{"num_hidden_layers": 12, "hidden_size": 160, "num_attention_heads": 2, "num_key_value_heads": 2, "head_dim": 64, "intermediate_size": 448, "vocab_size": 1954, "hidden_act": "geglu", "norm": "rmsnorm", "norm_place": "pre", "norm_eps": 1e-05, "positions": "rope", "rope_theta": 10000.0, "rope_fraction": 1.0, "qk_norm": false, "attn_scale": 0.125, "bias": "none", "tie_word_embeddings": true, "parallel_block": false, "init": "normal", "init_std_qkv": 0.0323, "init_std_o": 0.0361, "init_std_up": 0.0323, "init_std_down": 0.0193, "optimizer": "muon", "learning_rate": 0.00605, "lr_mult_o": 3.0, "beta1": 0.95, "lr_head": 0.00762, "max_grad_norm": 0.5, "warmup_steps": 200, "schedule": "wsd", "decay_fraction": 1.0, "decay_shape": "linear", "final_lr_fraction": 0.02, "batch_tokens": 16384, "max_seq_len": 1024, "doc_mask": true, "train_tokens": 147600000, "max_steps": 9009, "dataset": "wikipedia_en"}
MLP neurons of a small language model. Each row is named by its layer, matrix (gate and up: input weights) and neuron, and shows model dimensions 32-127. Each number is 128 + 24 x the weight over its row's rms, rounded and kept within 0 to 255. Numbers have three digits each. A neuron's up and down rows have the sign that makes its largest values positive.
Before each neuron's rows, "fires on" lists the tokens most often at its 100 highest values on Wikipedia text that the model never trained on. A number after a token or word is its count.

fires on: "d" 27, "c" 18, "od" 18, "D" 15, " mod" 5
L3.gate395:143096110126127109091122069136152135125081136144094108126123124136118123102120116165144097142108102116143154174115112083183129142135126137156150143138112141079102125113093114121150169156131144099129129124142134093124116084143136064119138140113077164120121147118122116176120132165135121131
L3.up395:149110118116124125089151140114166117127113075076079127112111105162113151073148164189149079144157130138170134096150099140153109121114137101151139083161158139127117133134129118139133090131119104129162126082099127163152126122168171102174131131113118151144108165167110134110104147119156176151

fires on: "im" 25, "os" 13, " am" 13, "am" 8, "m" 7, "r" 6
L5.gate90:103152138157147116121147139109130179125118150120110127127108160157179157128184119144121137154132091129105128141090163131091105143129102115105101099138124157122099128140123116094129107169104146117141123133137147121118127103156109115157139124092083114112134141108136168081099125133073132135
L5.up90:129094130133164163120144154124137135066137162128102140127163124139144135111150155101100107092161140116170087106149127106107108153109085131139133079153123123159107166151102121117109104157134159108141163102163176136126127112107121134156137094151181143145157156119126149105090119128089133110

fires on: "P" 37, "er" 8, "ess" 8, "O" 7, "el" 6, "H" 5
L3.gate420:122146099114099136122142138106092120121095135118145157137104156081177129141169059131118163134116139110120111170091129109152067152111136141129107128139106135158121132118132117114151106100111140114153102148147169102133117170127073131094153144110114113140061140107146128116120147127110164125
L3.up420:116162107120098161108136107159121091137160117106150123140156113140120101140147121133156109152115127121137126171142114184128134154119112134153086116144144123108103124193145087117101154161094153113098138143159137085112128117097136103082123113127136083130124106096166082110091138140096154114

fires on: "ch" 56, "d" 13, "t" 11, "ts" 10, "m" 8
L3.gate208:132120126099100119090118123120106126119118159141132103104139105141135153128150166157134119140171140107151127108081106139083139134073123074131138094137085111159160100131152126121077101157122130145081087137122136107118137119116143112099132110055130162141100108129146135161121108135120141148
L3.up208:154165128185140110129115115114114125128078136086091166116108137138135135142149144128131138147120135124140161118143128086144163105136077093143128125140106119134159146142148139153174080080130163085065159101102118131150167136107123141122138131142173159141130105108106148166133180156094114077

fires on: "'" 30, " L" 8, " l" 7, " family" 5
L7.gate74:152146139100126161154157121129148095133133152139080104183148131121127141147124131125164145114145120111182143132123128079114134125147138110140171105129148156156144118128147125154140150118150141112082125078128126124147112120127117108155131110123146110159116150203144097084132131103126107126
L7.up74:135132094110143139099125127141125111130135115123126113104061094158119142121120180138142179178160124135162140130138102105156138149166161130137117142107115094140118096149153121136143102178140141142102119091115117138077153114115157143121171130135130117136158105123139179153111136135129132123

fires on: " sup" 15, "il" 9, "e" 7, "pl" 7, "ent" 7, "otes" 5
L5.gate390:131094149105097136143079145116097150138125088136148102173143119128095115114121134147142094132093145101110095130142100124169141114117150184089093106153115165118156136125109146130117105125120098141181098135164130095129154149096077123155165154148118104088119164172132128116115150120121097102
L5.up390:107101131139117120116136083138100090141129141092145144121146129170144151131133103098063125166127142111103134149125136135149100150167165164125174145102142119142102158134132139129119099135147146130126156148144088159159106172111103137173116131090129127120139065102106087104107159127156126153

fires on: "ough" 26, "el" 18, "r" 16, "ash" 14
L5.gate38:152116121110152110088106131112139121117099150170102189118110135113189151096099129124097132153134144103087158115143128137120086127136136120142126148111125111175109133092129108087094143171112120106120140091150154131133092094090144167099136146158095129142121116188147184100105143134129111108
L5.up38:136117139103148117110127113086126129096125081138116112110103101142145150148073152104115078102142107125083172103128164100131121118095145075135123097173104154122142132098120150139127137099126166126114148131156142137099074117143176122105102118176135102137129142156103122135119126080114113129

fires on: " re" 31, " m" 10, " qu" 9, " t" 9, "al" 5, " w" 5
L9.gate245:095110095147143142101116142141166136183163095172146144125136109136125099130108138139122121152083101108115119145147155140173117130067100118113127152133114130060136123119128113128109141129129129110111107135121137164110129108119134108150185132137167141105147154114136159134090145119123116135
L9.up245:141103105133101147099149160134100136143107115119156103132110096102141108146150136109160169118081126166162132083140167163114116128141157084142097146119123134138170125090168118166144111116143102125123124130150150133155114097119127168095071151134124119115112130119152114126157144152158141163

fires on: "d" 24, "n" 16, "l" 9, "e" 8, "9" 7, "y" 6
L8.gate219:132107143084115115111117146130138145132130142143115154104136112105091143120144110132138136137155103170109130129116147141111149113111129128116110142079118132126097157167123159098160111124122122107133160097079103171190076121137090164138129165146112118153105119114139160118109114116143149144
L8.up219:133154093128178112129120156125137106147141163123135128113176119130137139135124129147105109148133146125109132120136184105153130117182079143135147123123129172171119097135139112135119131119096147119113137127148140145136158130146130135103151151104129123129127121113141115147129112069126102094

fires on: " such" 22, "-" 10, "ust" 7, "r" 7, " Pr" 4
L8.gate241:142158092151146111132108161120093073127184138152126102119175102082102130137107133134120142151110150122107135136148097128142154134120118157151136132128108124134125149114120137134111142121109110139077149187114151093142131169160205142137127125170132146134096156110114131124157118111136107095
L8.up241:106125118126154147151123181111128118090123128125166123098158107137115149116113101120083183114137151127122128149127107159065128064141124166139133146136137123124129158127124133138091124100143106136123148165106135131130110134125107116151110140127135135087128122127080105170154103135086156140

fires on: "ing" 20, "es" 13, " that" 12, "g" 7, "ch" 6
L5.gate380:090145116149137157112141115120151116120112132100108099120141137152148079111116168104146144151080174119158122153136130141121097152129131155136170143110131101118145114103114124116135132138100145175113163142140175127079118128122107110133145127108127152132197119108085076152121096126096104118
L5.up380:091132137155128090124145141142097140141115091095129134131118123124163118129166143113146126176120149087148114148073141164120151107160148160159144153102082109135168132119154102132160109153160141058139123097121150167143151107127114132116170108134123146136147138065124151138134140146141101133

fires on: "ar" 33, "os" 20, "us" 20, "so" 7, "o" 4
L3.gate218:122110124145097114110101120143120147107118155158133143134132076126160094123088104097162150123116122146105083138118150123163091138136105118141108110102089124146147156141087130114157129130169103159125092160144140100146093116159121138112119173115138129141148168113167153134082126123135106153
L3.up218:134090115140141109141103148150135124152141109105104158181132095136108135161117129096144153148131095111104107152131155114129117134130106118129118123154121124129099110106107139119112138058154147122148112110143144103162136132137112131149087139132148138144174167145120196116086076136112105111

fires on: "i" 95, "um" 5
L3.gate193:131107134112133204145139097157087141121113153092136179111144153134148144138143133110134115151172116088184116091135125155136120135144105100109095143150111123122122098129163157134111131124140134157096121170118126123087092107143158157149097057114156139122094139123135142119131174131104144112
L3.up193:126152139090139125148129151127121092100128152129118120122150151177153137109065136138122113130124114106152149133111121120109144116160119120149080125133146109101119111156157130127075159066139127093105190115140115122126117139091135166143093146067143130107090162131123147104114174140116119140

fires on: " e" 63, " ex" 14, " con" 5
L7.gate224:129109118090115171166106114167087152114156132148157144173161112119145084159105150071145104091154123119142107111140116114135100143130095118151151112154104155178132135172128149093118104122149140178147120122134093127136163141181153149124169068154157142156100130092125136148116146130160125114
L7.up224:119084154085093142143086126110126147124131102102136112182088131128140137125106145131113178090132156120138117129119180135121167131119119148113130124094121137134140147117096145096103105123122149148134140135104107099124147135135176163122167073079130134138161141119129173129098111171117156121

fires on: "n" 97
L3.gate151:118109117142130134122105129116154114171166081152089119128116095107123127143181149115153122111137125154152134125061111165153089146127092102101111105056118152142128144127149184117112121104126092132139152181108113102161106118149140150126110120126177116121156125145143159136188129130139097100
L3.up151:113120101105141135129122162166120143153164117150116143144143154151148136099143104125081152163130080107154126120130158123098141124169141114128111132096149133149156102159112110151163099119116097091125108094158140144132135107174197135105131101120126122144097107146116061125091127123068143121

fires on: "c" 19, "it" 18, "ag" 14, "or" 13, "at" 7, "ic" 6
L7.gate443:125115155108119131144146147139153130156130100146143097152143123150087137118100118185130124120154142139142141106156120127126096106123113090117138151167164148144142182149080123100121130118182140146165103128193118118138128099162148126134129120086121152115117099090087159160158129127145097141
L7.up443:108132112113096119148129161133207150137117070155172200115106161160102122128121119172128186122144121090129132137155123129094127089123124143165114148146122177117138127152108137109111147134171106116124122129157139135120130128140135135095106129058104156162125101131117126168165093134163115108

fires on: "ce" 13, "ation" 10, "u" 8, "ific" 7, "e" 6, "ent" 6
L7.gate431:130129120080075105177097134096114113094084133114125104130124112147131111155139100112169149106136144120103144150151115155138150123165129139118106189153124117121163125120070147109090127145145098094149103119148124147146149159125107164158141122094146121089131095128086111125179146110127154104
L7.up431:126132115152110145079136150135112121130179100135147152157117128135151134077105082099152151130132129171125075154080177108165118186123167089124156098111117137123165137115133152132138112091149123145123147119081127121162126123134087120112113124108101119152147126097135118114107120128128158159

fires on: "in" 16, "ter" 12, "m" 10, "il" 6, "ent" 6
L7.gate317:124137143149146125130117156092116139147143126150080133109063147115137130117128102135165118114107119143121151130136173121040166089142096140126127083086102149195124113160106112134090132085146169079143115153126114139138161098137136120146114118132083099096119132102132099108167155118100124147
L7.up317:118111126177110064147138099126116149133126108150133132138138101110122138090131141082069157111126162087119131089121134106167134128114094158078104116127143095135125104156172178134094064099144103125110099097112139118145121120105141128102119170141130142142128098165161155140119132177137091161

fires on: "l" 23, " U" 10, " G" 6, " L" 6, "ro" 5, " R" 4
L8.gate130:084115133128099158145103164167151137106151129168149080101128096120147151145139120081115119156114089156158116130133119138083112089161102075150093128139100111148133142091128078143175179141119095139139154145131117112108150109177144137127126147142158139100117123133145113159091096123132126116
L8.up130:093152115151120129131134118089092097158139140143126131126102118152109157117088159155136110156153123103139127146145100149166123171152102120133141151114176115137135136160115114108109085147113150128087138122165134131149118127149109133131070122110114104110130098147111129150122166126124170152

fires on: "op" 21, "est" 17, "ast" 15, "ist" 13, "p" 6, "ort" 6
L3.gate189:157120099088153122102129169098149128119098107106134143134121140133156137114141132111215115109180088112150130106133136147107099111134123136120077098092145112150126130121129128105099142129090111185105093127126147179114094132074128144123115073143135140121149146136132122147147091130165105139
L3.up189:151108074103096183131126146120140107159093111144172127147140124145162126129117154095133153134137133099142159134108117138114132116122121132118123117148156111162113086112142111109134168141113111142139139127099108152157109149065151134110117080130092133119145137096161115134167096099121078155

fires on: " ab" 24, "m" 17, "fter" 17, " up" 9, "et" 6, "y" 5
L7.gate303:119118134123118130170105124084159098120061147117160101093098151116149092136101121148154135144202125131125124128113068141099097090131171142082102140110109159126104130139159154140115085129130152149158113096136116112134128097146113103118124098145152150135147123123134096151108100153106151144
L7.up303:119155102120149133117123140078140125081128111089143143139105153153140095101140097120119103158153119113125152111159184133101163103133131153114144138194116154116142114125106136124090069177125115137143088127116106127153138064082125154131154094144124159142149128134095111174157114113117129114

fires on: " mod" 23, "id" 12, "ident" 9, "c" 6, "om" 6
L9.gate107:148121115156117141141140095144116168145138131153098118134152118149095111122177141183125111136093141109125118141107127126133154082136146146114124131141146124093098135128104132119159106123104153138163114165125085154136140103176155102128078143104147123124087113110126160163084172128151101153
L9.up107:137103159137094148119129163140119121129136099136144120100171139123144148096149146154138144144118129056124106113102139131113117141148158120109145108159125136117090160158123095128092096154113139108146139133090111120140146166103140117080133162089137156140090130146126140127070125127163071126

fires on: " t" 34, "s" 21, " w" 13, " a" 6, " c" 5, " school" 4
L8.gate400:136148131121145179094078144158104116107098081139105145161124110082128097168130157123119128121130110099106114097137093109122111114093103116110133095111090092079153140106149153145149158139115105114109093122143130153123135104129119110179100138130136100134164118136098140079130167134161105112
L8.up400:136139150123145163087126174140133148115135137175117116141131125130119126132153136149092158145130176136089108140131157133129131110067121134132122134131123122110165081107187110135121122119114072099125110154172128112119135141150134140135132145128113109117088080161071154157171148131132159133

fires on: "uk" 30, " G" 28, "c" 6, "g" 6, "k" 5, "ham" 4
L3.gate123:139105160107128146123135137131143109156125101154130111181126082133111136117112107099115083151106122070150155169130095158098149168148129116139132122171131117103152153162113127150155140112137127135160106155105139136103173073136104105110113140079115133144130127142148129132106121156118117162
L3.up123:101140135136109111143148168102144145079075132110100142092150089115133123154103134116115077122128110099106122131150114144104135113099123170118095158151118054125115157104103160143129156104127146141096151126104151108151160149144151116094118128110121107116131130130147091183138111103103107128

fires on: "r" 37, " Pr" 34, " pr" 16, " Br" 8
L8.gate362:135137115107133107134125154107121105074148101155119115116143124165148143145118144151091136126094103178091124115121119127170125108146132164131137066081154100134074155094120154126118135166134148103098136133116126109086150082169111113159117085141164108089127127143136143127141147112131151132
L8.up362:146141115154179154100172110119137111136175128120138129111155088121138146133173133137084129196126139179088117122133088171136113126125155142150165152137136138154114121168109102156143148137125117102141121122128113109114114114105121110175113142147154142105152091102119088150151113129082183087

fires on: " S" 39, " ex" 22, " re" 15, "os" 5, " inter" 4
L8.gate396:163163130111166102108147140147120111147128099135102118136143130138110104143165163124141158152112116150145165139153162158103171168164135142133109113083092139156158121105138139127088096113144123100130119157128127113174129128174124109075162167169122095115145165141124124159120116146110078108
L8.up396:136139098128121144118145159141100110124152194104100154133141147143114131119170132173103181149100119089131113118165141122131131142136157129145090118079102139121123172182130144150113129130144125114138142126165117154148082136144096145120160119132132138154163149118130102098135149165117107114

fires on: " go" 22, "op" 12, "ang" 11, "ri" 9, "o" 9, "os" 7
L5.gate209:084122143147106154127133092155125171162097121114124130098119167125145110110127130102115108151156149157108097081123109112170125114165101120163116135176118121119161175135125106132145142151135178107096128148140111100139107126135091119124140171153132084128134150122153106131063125163127104154
L5.up209:138114130086084120147150145159120188119146172087137135127128150138144141120079097130140153130117132113184113066112107112124133120128136154114150113133109149160090135117067134140144091125110143119102124156149087145191143124145128162142100167121111147122145139136108138176113107110095141090

fires on: " |" 27, " " 25, " re" 9, "|---|---|---|---" 8, " r" 6
L9.gate289:159123116124096115119133123118158166172119129102144147111110113125087127140151122128139137117130124147123070163101112136116112123116151160140075180141100141086133144146114156127169117143115088089163163118137090163112100132134145157149158128151154181097117100132112145117124155123109154113
L9.up289:139173107145139118107128123121111127142110118142137112127100112123097107144144140148142109153042122134119103146101136137095092121137196122136146180085109137109123194102115161161140149113159073164100123130119141112184116113147162142114120125131102111106131125137144129136140144112116152113

fires on: "ing" 49, "ed" 16, "es" 10
L5.gate6:160153125150079131142137113100119128128079099133119094172131143144137096154088132108099106136173166124114118122139144157126112118158127138108113117126162120081165118100140138184113125143126151130125146102091121139113108129140061103134135104135155076119165097118085088141094143105114129143
L5.up6:131113118119147113139134095153128174168149115095167131143133109160109145089152131132144155144121102068145130108131097174127150109154136099167095153134127063131128110159142106108120121141151122066117096152100162140108125114092149118123176110190148093118116064093121127151154139138172143120

fires on: "e" 18, "w" 15, "i" 12, "se" 9, "a" 8, "n" 6
L5.gate254:104179139110127139115152102166123131117147158145148128137149125121139137123126117120125125150178136104082094125123136146143085138112103115124113136140066133160104138111133120150075105133126150160151167148168102129122134120210094134132148118084133133112165113101143166128156134137124160129
L5.up254:158112154129121136116103158176113115113157167171102141122153136143088128169129144150121135126129130141133110157153127122150108127147097094149163104126125132147116120118155202111133114109094115107120138136115127142122118141126120116117109139150182171120119095131117165107112111116121188125

fires on: "os" 51, "it" 6, "is" 6, "ig" 6, "o" 4
L9.gate113:118114089134140128132132160115135140102094142091112148095142153138123137119149127120183132145116093145090088176103120137124086149092160156107133130126138140092125123133065093112148091130146154159125168157122177157124117139123138119120106113193088105168123125144081149148135121134093102120
L9.up113:114099151151099100191146147153128164101131089129067104143144106138097131134111156133097130158123090138123124146105124129138106142128142147136118113142111140113095138099165090089121140072121078163157132157155160114118091123148153142160108155125153126155125133106137172147123128105093119150

fires on: " am" 18, "id" 14, " ann" 12, "m" 11, "M" 9
L3.gate356:124115151135156140131173103156162132134129120108140175128107126140171176106127105121138138118166143167111152165118122175129166108153069109078133121163108148188092116166088123111102140149134136143126133095113127140130146081086106146119156150130112109103068128096119123107113137146121166129
L3.up356:143121128164100164134151153095124120085097131084108121116131111164129119139126121147166151134157164148107132108141119117124154114084146158120118107108111131150091129123111083105094164092080178108136111115136163097095172146131097127093158142165140112155138116130114103107141113154097113079

fires on: "al" 26, "im" 12, "ir" 10, "ur" 9
L5.gate357:120132128126111110107150122120138128132123139081133101115087144100181121088092073117168130122169133094091161143116122105130129135072148215079129187108149135128153136099122109126110125088102144091127106086134139109140106097131114127106132137134111139153168136157121117113085115119119154176
L5.up357:132149165142121144133123108133163136152150149138173102131168116146161132066118105094138109141141136075133185105131129122104153147124169156082147130131137132159149139136104150121090094125141141094113127128079144129177097104139169139114170143094111153128162137138182116092105170139130131163

fires on: "in" 72, "s" 4, "m" 4
L9.gate345:124137133144105107135147124137155190117120091098124137133128161120113145186123097114159164162092112127110143146126098131118088135105167106127128117149124111111128130145125159116130103147172129133136135167136157146124088105103156124135168118118118184114142112146127131152137144085179093129
L9.up345:087126130141089138144154113134164126089088127137125107149130167112131122162126070098125130112114166059126108143109119141117163108148090128142119128108171138070083108107114146123156115122136161131123098106105087104113110165165148148139138110088152145116116136101122122144149102117175105124

fires on: " col" 14, "orn" 10, "l" 8, "0" 8, "e" 7, "el" 5
L8.gate22:148100206105137161109115130098148130150163121101122129124141109135125174132112111125125123158130121110091107078128131106125130159107133139155100123151126144109104146104160106150156166099081125117126153172116112149118138122107131154147113087130177096124153141127131134141123104148136136124
L8.up22:112128101143087105144121136128158107123157111095070135126152109138121178080101107145108150122121113141103171139136093109129208119130070148134130122135149107139138127137151121141138118086104132155113128133112115143159155139111096088181110135101147138129101126087091148119146123114105099101

fires on: "st" 22, "ot" 15, " out" 15, "on" 10, "p" 10, "ic" 7
L5.gate175:133087134093132129134085143167125151139090106085118092130124145106124111142156156157179104137138163134153108137118106153110127091100147171122127143112129116127138064122075129136114134126125089138149138111103135141122128107109208118081146191093105145118128122107102143153097086117148119105
L5.up175:081138112163079112117157120106131135129116137083129100107143141126144117147197110116140114131120088087145139125155117176082151128111142129174097132119094105147109156145092139093101139152132130135140114129108146140161115084138156086085139142109078087089143107119142108136110120132182112110

fires on: "pl" 32, "m" 16, "l" 14, " pl" 6, " Pl" 5
L8.gate392:125157111166157089118109129157122136166114125113101106088150132119143135141110145140091091113169141126118103110155146139115132111136154117151147095129138155135191183122148154100154112158144123168144127122143119116154124093128108142119091147141142113174153143113137119147135189128140125152
L8.up392:094096121083103126121108143101146167149107106144140099170138120140109125092162110119066068093130136190126126129137134119106153091135173150125150156088119158144100117127124084122123126149125090096091151150150123133119143151119133133123123131124134167110170119136133121091124176098136126132

fires on: "fer" 23, "ter" 19, "ters" 13, "al" 8, "ice" 6, "ir" 5
L3.gate28:148180134132091191091156125111146149118100135119151089127125103120108097085120120101105141125136154109167148130141124085124124101115128157093105089084101113144113133090146109132098134109090145101106121113137158073117149158129113107153167118112138142155083095147133143122135170157120153130
L3.up28:137161130128116119129100119116143157145140096177113084155175088173132112107128129118081109131137081110087139183128167151138152157146126153153139172107146143128121132116110122132156167125088149138097173142146154140113138135131138160159176155142119134192144169144119171091125142109130145132

fires on: "ur" 41, "ric" 20, "um" 10, "und" 5
L5.gate436:145131143164103152135108108118120089133144127140082116131112151147125153170136098084147127160127131135093138085120143102126089109111116092117153134125161172120123112148126152077123117124115139133097105135192144081168115086093126136133109090118124124138096158109155111154133148119088126102
L5.up436:121148166172108098127121106126135162134167107166103122153102130124112130151145126079138130064151130101105120134132155107094108107101103145184145108167143175132131108136077133098134124078116136103109122109163133085122101118083137144096154127111142087139123153120099122077128144147154116161

fires on: "n" 28, "en" 8, "u" 7, "iz" 5, "z" 5
L7.gate282:145159133112113106142127093137106094126160141158134122126116095090194150139133154136113102174132125141146177088100116131149112142138077161137118113069118143144147165116143111139125119137146127125151100118096112111175098126132119102138122142137174081151105105126146145152134133070115124129
L7.up282:128146124157108109147101145116187139136128141133106158138154086144125140142108138147075097145123110167121158129129186134166108113117096110125137109152132133122143129170170160152121061112151107131087146130162157105153161115111122167117122156118123119153151104142155109147157127107133081154

fires on: "'" 95
L5.gate105:138143151086102138116114105110156141095172137130124104132084108126083104150107138114170100104139144150146193154133095126144121105147102150127117103158154152112128101116141136115135144146143135078116188151111134095154155119143171090124115119106156110117118142115126142126109156128116149133
L5.up105:121167116128142146137137111153117111132162100096129124110120103102107124131129157147141142155153128176139136126105110104147103145143138087139131110148162065140168133112139137168142133111121159146077127095130167110128162099079114123138123130124131123151120111154121122175072148177154134161

fires on: "n" 30, " e" 10, "ra" 7, "a" 6, "ourn" 5, "E" 5
L8.gate254:105140158098105111126151161125116140110198134121104144152094134159144162137164127125131124103154110141110087135149127138087098151104118117151118122133118138111147118071119170157136111134162129122143130152170085161120115141142109170098105122134166126119137096123117189143084133090110116135
L8.up254:135135141140118112102118199128133117113149141147135143135154144141100152154152092128103125135117146121105097164117127149164111126102144119098143128149111095154147135115172210136102106149155106106104166167163104137134143105132145180109140133085163129147139127121126156134115138142098126122

fires on: "it" 47, "ch" 18, "un" 17, "ed" 5
L5.gate140:110115184139096130138140103150127110164110126136129124156128168110142109120143115112138171141165120143134102108126130134112109136107135055109099156104139147147139142131125170122094161124143148108171158139121090105121115131102135126129100130170089133128105134157100147137150104120176109125
L5.up140:138163175100114115133108133081135166140141173165116130167157137124115111095167137131136146159134122145098137128138056144129127168145098121122187129126120117117137165127192135154114120112100146117092138133132115164165114120145106115119111133167123109144167122163136183103103089099119117137

fires on: "ing" 15, "ch" 11, "ed" 10, "led" 9, "e" 8, "o" 7
L5.gate89:135149150088117127123166141126127198127144074122115105110117171162141132118124103123162148126142091178164111157142140106119170148124121107117101134117104151110127130132136124122167150117115157140143171138141135141086116152164121164165127083156133160160120098150106144177159115128131110149
L5.up89:145108131128143140114152141101102129144101116135121145136070149109103096107080113138146145178150130109173126158134123155105127124138118101112118085080128121132143148154179129129135143135136157131124167134107135134164119099165081120115122117139103101130137114147145102147126154130134097141

fires on: " other" 24, "'" 14, " new" 11, "-" 9, "y" 7, " Air" 5
L9.gate373:137125108134106126122099130102107100144145146101122141118101124115122137168128138100110095183144100135106145139132160131157136131139179118142140080089134105122123135128152155105166150138149144143087110095124121151169159069155133112163133164159157102092115114131105109112114170086149137103
L9.up373:123170125154121165101105175111127172124128125074148117166130127118158156134128105121062111102175111139141138118134110098139113105118148159111115092177103128137147135136147097130135106126141096144146130121160083109172129117118095113145127131129142136121118110156121150146127133121131094126

fires on: "um" 13, "ive" 9, "f" 9, "y" 7, "ce" 7, "er" 7
L3.gate3:139156134120175092141152150094152120122111124133133145109131132100117163183089146142088127141135109168125116106130159154099127149079112081108129129121136113154133124139151121157124134104141135142120174164150111133136158087112118121143131136132148104098159139101159128183136133154147094164
L3.up3:109135138130116137133096121123153115130103142123157102119079107152097149130139098143108143165153147149105159138120162160157115117117136123125115153096155114153160113103152161105097113131102125124097128095166137129140158119106116115159157101114182121108107176150153101131130119119076146123

fires on: "um" 86, "ag" 13
L3.gate261:129145115149143092134150138091102145110096114123126149128127169145177125119151150064158128127135170151150126094141127156152114109122114134115139150153133110091133133131124155141111142112180156145106140136136140125113110086110155107080141068088144095101113133110130138135147125129120137146
L3.up261:117156129117132150131134139106157105110104111119125111168144132146136125197173173094160122096141163109141158073123173130135110125121122125144133138123156126134148160091104102156094131089097166131095164121133150185110158089108109171125115099099157113106096140134150143097146147127092133142

fires on: "ust" 20, "and" 12, " ex" 11, "urn" 6, "es" 5, "y" 4
L9.gate375:116113124120089138152135117100149121117160145100142110137150161079115088121130118096126093094117106123121111104097111121155106141111110155132128105116089150189085151094095129138095118144145103112149157179151105101120121134093098114137114118142153133161128132110123133165167089164157136162
L9.up375:095147071138087128156141118152135123142140129118130103147074152107146109114131140108139098100129112109121108106076116160100149119123174142113142119104080192092138148133091187126139092140117126165116128168126113137075163130150126124109102101081153106090134129126134134131093120156092113104

fires on: ":" 34, " " 18, " |" 12, "E" 5
L8.gate55:137175134162128083135107124128115127157108127127109137115129109138110123096125127069145157127144149139114108107148095102136122148108130109151134156125122159132138159124114143087118137148126097173123120154153116127087122144131144136158104130193168131111112160054122133140149103141140169125
L8.up55:160128149074126128125135123061148155125137149119110117102149126123129150127107127109163121175058111131108088131102116153127149114077164150136124150179125101092130138112111136160119124110160105076071110118131125106143161083140153165139104159147064131117090129155155120095128152122125112156

fires on: "z" 43, "k" 18, "m" 12, "c" 6, "qu" 4, "l" 4
L3.gate305:126106075112111112103088109113139099137154109122156133123102161118185133095196118138103126094093169149144116155133156118139120136114088125104124109142109119126143146143139129082076153124152160137125144140111144110135142115166129123103141144098104133125099109112147139150201129141140160137
L3.up305:136172092122128119149139116115101138117122120124116153132149138131188148128114111138109108119138174150123140111098138160119111155109128115127129142154108115168170158129137140150163109173119132078135143122160107127064158113093115133167097132098107125113121105113130140131100160105132129117

fires on: "s" 43, " |" 21, "i" 11, ":" 6
L7.gate245:144184143129131131135129107151090113159087123150080091118124107097079134149139141109094131153129157124129171108193136131093117152120110061173158124115129156106113131100119119148138139122108149127103126118106129116111157113147140145129156138109151163144156131135159140166158130133111142058
L7.up245:138131124112135127128164115123107135141171152134125167089190128111100141123105137164128136146148141164148139138142143130127140059114097125136124141102172120114111083160126120139109128144147126121106123146127108126130159118130132136126138138123130153121111167143118127088121150126132058102

fires on: " al" 73, "'" 15, " Al" 5
L9.gate305:150147111120140149116131121102129116126166134102137128111106128132114130173134174117158118103122146158132146113138157107117169136090072077173080152154141119108133129143125130135133133132146151089116132136140154101157095069146147137129102123139126150121152077128126128106114134143133117126
L9.up305:150133166112121149141127113117099144126095121154135158142164080120147149114137130109112134088130125149152125090109164130117107150109127067147115153188157132115116144089120159116139119156151192169150120118122177114135138115116098095075135167119124137132124102110137098138104099120137159146

fires on: "m" 92, "he" 5
L3.gate240:120129158132106125102115139088116171096144126104083145137124140099103112140149076118136129138114115176156119127130114116114090125102133114086147108088119155156150137139135126158083115146127179138111146103166154131109130134160134115156132089115163127110119151103142107116155104090123120138
L3.up240:143166127155144087148115138095117170107114136083099165141099092087155102126085090141133108103130139121101129107112119089123139144140089107127130098141111148124075139136113099165132126126110147098130131087085108127120142150147119114092165142112148101161118132087163086128125107166148115124

fires on: " Al" 56, "l" 12, "h" 8, "m" 5
L3.gate276:141149087107123115121095118124116150130161128105113132138163113136113114086114148156096133156136107109127123175116170133125109130111086097145127114116091130156138160102111126125134116133146145089120118133137141117150134079107105134122103151114126144112140143128099128152137147171127162131
L3.up276:136109118125132116141083132135137130146118137132152142136137132125132140109123126086120135118159142137118114128123148150124069073112080139120101114123120170121125097081112153140148174153168137138124143146150149126135108160131142126087150160100140138154128093094110096091119136082148159146

fires on: " l" 40, " to" 10, " L" 8, "h" 5, " wh" 4, "l" 4
L9.gate15:136157093111096154144160162147074111141125144117125134132129112106116123110143104076123127134129114174157165125121131107144151129113118138097138153124111086146120130110116118102114129164127155154117090173127178117204153134105115101116120109114130141157141098086113083146157124118115128127
L9.up15:111164151157124145112140146135118100110147091096142109132147139169136166136160150132124134163187153145090139093160144165160183123145154123146125174103134129180137156181144096108124134175120120157123097137142108147159117096107173105122138105120137104131102104162132145112136096110119116161

fires on: "2" 19, "em" 12, "c" 10, "it" 8, "ri" 8, "iet" 7
L7.gate420:167163152123121111176151164137171151177106149104130117122148112178156119162099180128189141143119168170111148121127107149096145133120140114129115158135159130151149154174136136090102154151126141142155124146079136137162091129113119118125115132126097108125143140134110128136137106140092107097
L7.up420:098138101116086117153099126113186101136158132143139182120104113124134134144153155141155127101110141157137096124136120147139164108147112153128124095144133110100146127137093140119122114122111138160108121142140123124175154151125150146122093109148114138151129166122094147124142134123127136060

fires on: "us" 13, "ior" 11, "anc" 9, "ig" 9, "mer" 9, "ase" 7
L3.gate431:121131120135168115131133172109126137130139143154132120138129137134113126097121173104145133168109131092092097138121121106147139115157118074140106141165095114164169116117130132134121136109147075132156124114119092121158132115160227131110113144137132133122118127128104155158131090126180130125
L3.up431:134130134172124109149131164146118128136108171131106122114116108121140154116104144138181077132131141108110116103151139095089126137145148090129136138139146091135134138130116146096127142098108102109083143157122128124149107083099114140123113144135143143170115189121102155126128104096155104097